{
  "norm_eps": 1e-05,
  "qk_norm": false,
  "init_std_up": 0.0145,
  "optimizer": "adamw",
  "grad_clip": 0.5,
  "dataset": "wikipedia_en"
}
MLP neurons of a small language model. Each row is named by its layer, matrix (gate and up: input weights; down: output weights) and neuron, and shows model dimensions 544-671. Each number is 128 + 32 x the weight over its row's rms, rounded and kept within 0 to 255. Numbers have three digits each. A neuron's up and down rows have the sign that makes its largest values positive.
After each neuron's rows, "fires on" lists the tokens most often at its 100 highest values on Wikipedia text that the model never trained on.

L2.gate53:174127121040111142211163153135080142166083133120059104097202127114123179118143101056111210120111193089197155152111023121160128113105135095175158091121048102072102087115121159145068098167102151167089122137134139151140132147151118117080068151136099106124058096114143103128156117132135088073139073102118115108056096120121126128158120133113117126101118120093117092099103120097146069153112
L2.up53:113127132058072038080115139068095129117099126124134141116129059176145167132147104189137111122130165121169192108096116121150082094101122183096092119091096197098173124172155127185133045119119115116074113108069096231102068051099113095138123146105097141158112114165137216109130139125170178188120091125121068116079136114142072140112126171163103184112086172118119145154151144119117194164169
L2.down53:151139189074105161175111139106136147110153113142161094119203068159128150193078154105120118086166068127156139168098187156171050144105129143115105153110136144089134157130138161077083033126129146136158124084101119169068128092159157058145142154107163126143131134107189141145156171201159188104090125148097095176139131135148131146096076117164086124136057127132137140113177122165133202144138
fires on: "gr", "se", "Gr"

L5.gate1551:093121155100155084143113126064131115060078087121108188128117126184129199149114147189144088112139115090105160119098138115120151135144148131135114119085091153150118141179160145062085090123086176154096091070092133077163078153137143143119068145180135097124156162056104156123080196145116131190137157123122127163142104059126121128082156101147138113092098135092115128123129096153088088098129
L5.up1551:135168111099170122129052172153166179134124076127120157142131146100123165137075129154103108122124126127087124152146144105092102071139205117076111076195130084109161153131118050110090155142139127139159160129146179072091158107141118149119129151102107157144161163138147147214158137051119120181126174161134118102148126137093110121105161136137123139181102117051153114105103154097091130184099
L5.down1551:096120129072155138125074124133126207138138087154126105128113111080115097126179175065158135163130116124107128163138075153203165065087119119144128093192169051142157127134108122175120098173164110124138151089189185171118090167096130129086177116148160146068128126150114158104114076106176143145099135085083140148181119125127107125126125126116149110107100109099090122129072137160093110074152
fires on: "f", "conf", "gold", "ff", "eld"

L2.gate563:168197099099101212047134151126066136155109089143151111128123152134188120104135129117105161118141108118096119184121109112164108097166153072134137097086119106081140144114114162132107125162101133187105142074155124183091107138158121154057136144089095140160146128115082107167125091145076134150189140152169090072153162154133024148156111129150104134153125118113140116120122106137129126125125
L2.up563:139178086089135124154135147119157133115102108147145138114097157143116126135086091102104126101105097123092180097112144107150066115144103128139099100148148127134118095104166126122097139094113119081120133178166122135069094193066159201102185119063106121160135135089151099152130141200121107154134151099140182058138069126100150140128100142155092164128143136121161135064116129115075189096192
L2.down563:109147084117099121103133070118098173137164063119127100205124097089099141119152086045097116122151122067133172115105119128097223130118125130131100148191075157137120126154071141095175144128075160149170169102145121117106062106156138104093151120123247127094138120178102155143107154172134115070076098109085111144130103090099182129076118157170132109164167165134155100083049131123139126102108
fires on: "S"

L5.gate790:065159139126078093088128140109128124140135108134153142126115156140107105135157129142122146120120090107153058133147171105106146144116133187131106075172130120134144085126186143188115162189130128105144141119144085118085161132112113180134082115108123138167157177119101158134202125118054117154172050149114064142109112131205138116146121117076125125191152105096102142095156156133092118124121
L5.up790:093139116180152175056131106138115104097052111164199076173061169110155136194154129108117160137123103147144112089106128115138149147119160152098108100122150076130068134199150119106156109152108146097173069121140090155139172148132206098160113150132122164108106124137163108086132160107081171151117166156068158124122114140101087149127080045154098155150120139122134133065122148105096128145114
L5.down790:163094183154145112062165126097133135119111133169086119114107141148143158120123155099103172111109118101144089098151126108164142118108142159141110183131121119149091127100079135160092115091162165131114128109121097117153184110119148166153114099172137132163145157133130098144094061139150066180141114118078119106111097158092154124157092087122156050123139128162138093097093175116181096107086
fires on: "D", "ap", "A"

L2.gate567:159121053082117125103192126115160113092115142143149110160150093129132119128106154082077166155150113134088090162141093135144143118146121155079138119103101083124173140106131140141100130131124110138165132141141111059110134116133117140067155151122142148099148108133109141152142168082112151124160118110145109123113079105099065101148092138119157169107181130166143117119133110109166166136111
L2.up567:107123169066077071160069144114148126075168176157073127111140103132065099166142152135123079152147132180168093152081106130154121130195159081120169067082127139149107136088144127178178114118102193054120136156098092143099171127102134109103168098176128163111073111123077097127109104129112188075166132062083162140201136132171110109155133116125131086108108121128121195140161141174121132103098
L2.down567:096082128115132127197130115107160055146130143076110194105122110138119130125103138109081126137150132109140112123113095224112130120120147107194133087156169148136064142106172116152166142129151148082170071187101164139146114104121151140157087134110146169074084117135104102165052154134125117110130100130099196135150139168142130119114166122111154117131136110132130173104149146155138146108065
fires on: "ph", "A", "Be", "te"

L2.gate741:125170147139126113075150094134117139123074169133112173143136140132075137136136151112091080085125151158141180098132099117160130145109146187129081179225136077173190146085108157129077142121148110079104116124161121131134175155140113132106058159153119081168161137086181081159054174155100162102118101116158139100122145092086133103147158128100162100111142145123109089179120136184158110160145
L2.up741:077148132079054160031128146138119131169142148061096095102130160125139110116110111126123158088105083110124159133157168160139102101105133136143079118127133080107128127146169155151085128122106108177129140146135128176115106125092083099120140150088074074163165210101115166162138139148169209122077162069200112130122117104173076109112124121116200112129082095082152140163144137141111157149093
L2.down741:102156137123133083157127138140151162128131099136095138137161157155126118116166127106133186148159111151129101134134111119160120078176143161085132178137165103100083111113093134098144135142108098089143139155132092110161151095102103113115141112151164129099112128153104095157125148113131117146148164139061119163115118144195165081128111191124120088125166151123134081152130150159126118080099
fires on: "H", "Y", "Ro"

L5.gate1158:163059129094136143097156125140123212110118184115133116106175114040161173139168138121165129162079162077100112097135097145176097132136148176169153051135099183112078170099142128123191194091140100150224103101122087105105137166147096147084119114127129131117084162156117152149185120135104162159159155083138052127135182125138114104115115128105140104119148100143124096132105145137193115112136
L5.up1158:127170083098114194159115138167093089183112152125163186134104157164120107093113085087081112107120123086141122073108115136087136135154169147149086103134122081096139117120130130146088183093125121126102072137112098140185145126119181131050156086069132128112111138097101082139170101186106111110078107079127130134101126123100149120118110142079154125127156122148144098153131117100094150106154
L5.down1158:207185087120049129201113173145120100167109135155040177111123109134141147108160150054151111129159139122130116127104193115081150113135193057103103088093097114119113180099173157165127173152130092071104120134156181088184185147100130093065131165143135130142104142097065131103093185156115106109101067086096100146131178115143134125141114120112216098157132121134176153103138119154092139141082
fires on: "Me", "No", "Pe", "Sup", "She"

L2.gate1004:117116183139116061092166152160168199165115157131129114128189154078063154161120090055129144111091117122136145075171146087114176174147056166162089106180123153070150178143140148083167187098164109174125134098151092093108188137102169123116116112165110104122157175152158176066072159079089141074144100101144070129066161150156157092131152142083146131118143158128093105112161141132130091099109
L2.up1004:130072088139183112059101137064151100137108126139071132170144094088109139061133121168121179113165124134111107068066097123166171158116121097165194133157095154096135077104124231145174198166107078082059104112144129110149147062113101131164178171131122089116149073205172140210132096170094128123095136154135132165126122134133189123137088131169111116119150120096063148118147077152080159122139
L2.down1004:132141093102145107132133105118087121159138093087095146142113130128128079102125145100074151112158171162101086169097085153152123100083174136142191167116133145109142097149152103094100109106133098092145127124121120120147126121089155129110164059072190150134090103125172085100193155151143116103192122182138156107106097089133143125140093145134087126165149124120056150126138121107110140114115
fires on: "C", "C ", "P", "S", "Me"

L2.gate1688:105122131119156182109113125122105124073127177182132152127149142100100173105091136101071108175058089134126178085136101107149095220160129089135044145130119119157139116117114112197046091105097080140121113141106133085092147149137134092108061087111155085141101123137066148111097141144146116164127152089102088146082153152143142147128176117080182136105103180117088145147157164150096116122127
L2.up1688:173142137064119136113175102109118177141123137153118158139164121170100100052096142070142124113127127120132148149087152122162158059111147100129102182173122110117103141142112090142134088118129105147162133132153173137129186119080163099155128082131131099119117088102107083138145096160181114118161126097157077166152183128084148096107119131134097151139181114117150153168152122130124140093150
L2.down1688:159148138151134141122115097107128122083121137165131055080115093111142204157175109130110183090174135073113145120137094134147062128129116167126113098134133152140064121114087108054099089111092119119125105097145144124137171034087123081103100089144135167129076121136129160111129120101213128139136138126107106151127165116141142111115118212112125127110088083138092118081146165109137126070127
fires on: "J"

L5.gate419:143168126142163093153150154164134124146071112118114110123098168100143126143124125187124142133174119113115157149182134111144138129137132126157157095116118128093116133087129091119107135142165147175135154135151121197166048113155116173146152120164142136137112141082126139150051164165146113129087125081196097151140123167244061076142104192151105144092155169111143137174162120125136134159088
L5.up419:084184069136160100126147081127130122160183170074082119160168212123107095113111174160194106129171115111175160092135064079152144096151135088141133085143174137093150155088115116094096127142161103134090136160156131136088099149167119143121143137112125171136166160108168151163130117149108129145090111134157138148123124232153124097134119118185166176196122145110067088147130124184098106127149
L5.down419:118147145172163112131127058155103134079096178129104123125123142132140071198111104106148085189147170131149107106130113105159138062148140132170169134110139149172157132123129130161111102121157124176143145096124132147156065160111098108101117117137200144160078152092187092202113100128084173093127110176140129127140132144179126122171078106154096097181111139144161105083122166163103119107143
fires on: "car", "le", "on", "Ter", "t", "ter"

L2.gate1223:125169147132140159085105111112149119111070090127166087067156096097119161108171139131062124190136169125108135129117104099113167168072119105144051100122147069167098189152082176149106186104147073096132151103108058125158178125081131145135122110124139111121148095161077117092109186139132045136081167098101062107115153154106083149065134143138169164115168186192156150093172055140119123162159
L2.up1223:154121110116185176144138153127135157125104180079135180077116126092069105117087104144125124140136091086156125150071105131112161132170143108120093147120135045078116093127134154169130084190114105199130111147095114129093129144111165179122126100030124144124085136159099123072111056101111117127118168135121094142128132134137092146173151157118118156113088108133110131128171131083127129169111
L2.down1223:118138169117140126101081145136138073107122124149113140094064093138120222172122085090070167141100160160119102173078114129136108114147140153108093142153082116155089120141123113104099114070126123114128135079135167065151099095126123156096165096141159135122140116118163112123088122100168128097193138097094156148124117149121198115095152148119101142136120061157129083170082151146092084109186
fires on: "J", "es", "ick ", "tor", "T"

L5.gate454:131199169118144117165140113135114129131123145132128131173144059147113114084147142135139110160118141117120146177103106150127097144061137172126151056108143112171154102058110128140094104202132104165116115094092076069137165120083171114102159066098126138129145120044096072137101171108112088146159153142121126097194078115134098156136132127136133115179163140153116157099081147115119197123142
L5.up454:166122074150153089139133095144162110106134185136137045148079110116110155199125158115107170107132100227132082112146173146083127104066132151072115097192193062126114170104133154118125165118156172111131120110146182161167119062071135086130139188120119163114125115102130156159173150129074132108237146120179133126134058129172119171085185127099107108085107120162113176129144150183138074103173
L5.down454:115135151118139092091158136093193126098148134138161107140137166182112132149124109063108166148154078125157073098119096142164099133142123144088133120176137116139140196075130190137120133122150107173120112124114181156151121051170121195143117144140156113070157120216187101187066143129161121107152123101089148131160146139136115145093095092138090142142082131116063180086123159186132126116105
fires on: "A"

L2.gate1966:132138107131109163144145089131142212167133177108091105104143171134162161133164084138122193129070124155117148093133132089192098121139117066161062051141094112112151137112177084152123113157173151119159033100153154131116214142171090140142096084068136121156134136156161103094143077134092090117131146152147130164144142079159099104171135125147095114107128137145164074126086113145195156113104
L2.up1966:158115118212087141127098134109061093128133140167113190114148143145118106105131121156098163122153096177128109129168165151166114059075116134042170155128096138153174139102133092151105099195119150165105134147111118103080132147168160145127108180150168153089137130166091179030148102102125087104109082094139066114074103133118141070127095107112098128160142125124150157133235060149061088111097
L2.down1966:176153178157112165133113085058137163165103136120132166071179095132176145105159093150137110104141115225135081168160091140200039125102128201168169148095163134089133138128147196114124185158103107101159164112137117173163139095130117061131146189104169141140118125106110044135112107060129109089171059105139105171106153092169095116119129166076073121192087139103113111099115116098166148174107
fires on: "El", "Kr", "Gr", "ul", "Ol", "gr"

L2.gate1001:162103211148091121102157131155165187103108088116152131117129129132134165084169106104171121129103141149123168103154156129197215097101138116185100167095103126097116119168178111108114143096154099206160188163123116166121073166119101130074122165119141083132153136096139155169068112139126138113061214112132104147197127107102156069158117164175160125125140126094117137134095135142148067140099
L2.up1001:105153112152118141119127122095109181174097071097147075195147080150066120063108142143127132090119152090084152094134117148150133171123182134085158100132172167130119058147113111155135135095125106156115111157135112095162111146131117149090116147118101091121128128157180192103119086100124105138111161152146140168132088101174152111072127192184159086091160076129160073077107162140162154105128
L2.down1001:109158151121131145111064093163044151115127107146071123153158132089140162195131104068150159109151154130179108097141106104111145140113161107085131192177127161137159098101078091099125165148153168136153171160124097154103186068140153132146117128143230095112127125092114110065134125127094086101135173116112178164154186094119133107103083149155189105144120126083105116073118087198139163151042
fires on: "S", "on", "pass"

L2.gate627:109141096168138146121144100141138114109063140172092192155106147140176205117120132093107132144125090128148105141159116083154104130095154096103080155130157179155121110148082150103135202121093161173136135146128066100153166135099152154151159145182117131126115121192115069182065185106090103133126074120188147165125128118146182111091124126100102212149123143135151148167077170112103164145139
L2.up627:132156189178128196092163122068095137148130086164105168136181179144122166136125126147104121136175070107110062207095163116092136090120135127150058138169142166081161127174116090145174133069172113095112185158151155179150135113119036108125108118183134207122150185110152153126107179121112126124094123172133155111124190105135074116171127091161163123154136111210095115192153133106108133160143
L2.down627:075227146109117068131172148062172147132141204143092094179144151096192108099087141178146150057164127072090090152163142132137144094114115217119112159145137093065149122083124180149090117127176097156142122107095138120141124080110098108138108113166086098106130094160108109152111122135132087141109111154141106100162162126105138126098104120119149143104163142098146122178153079194120096145099
fires on: "D", "n", "H", "on", "ue", "h"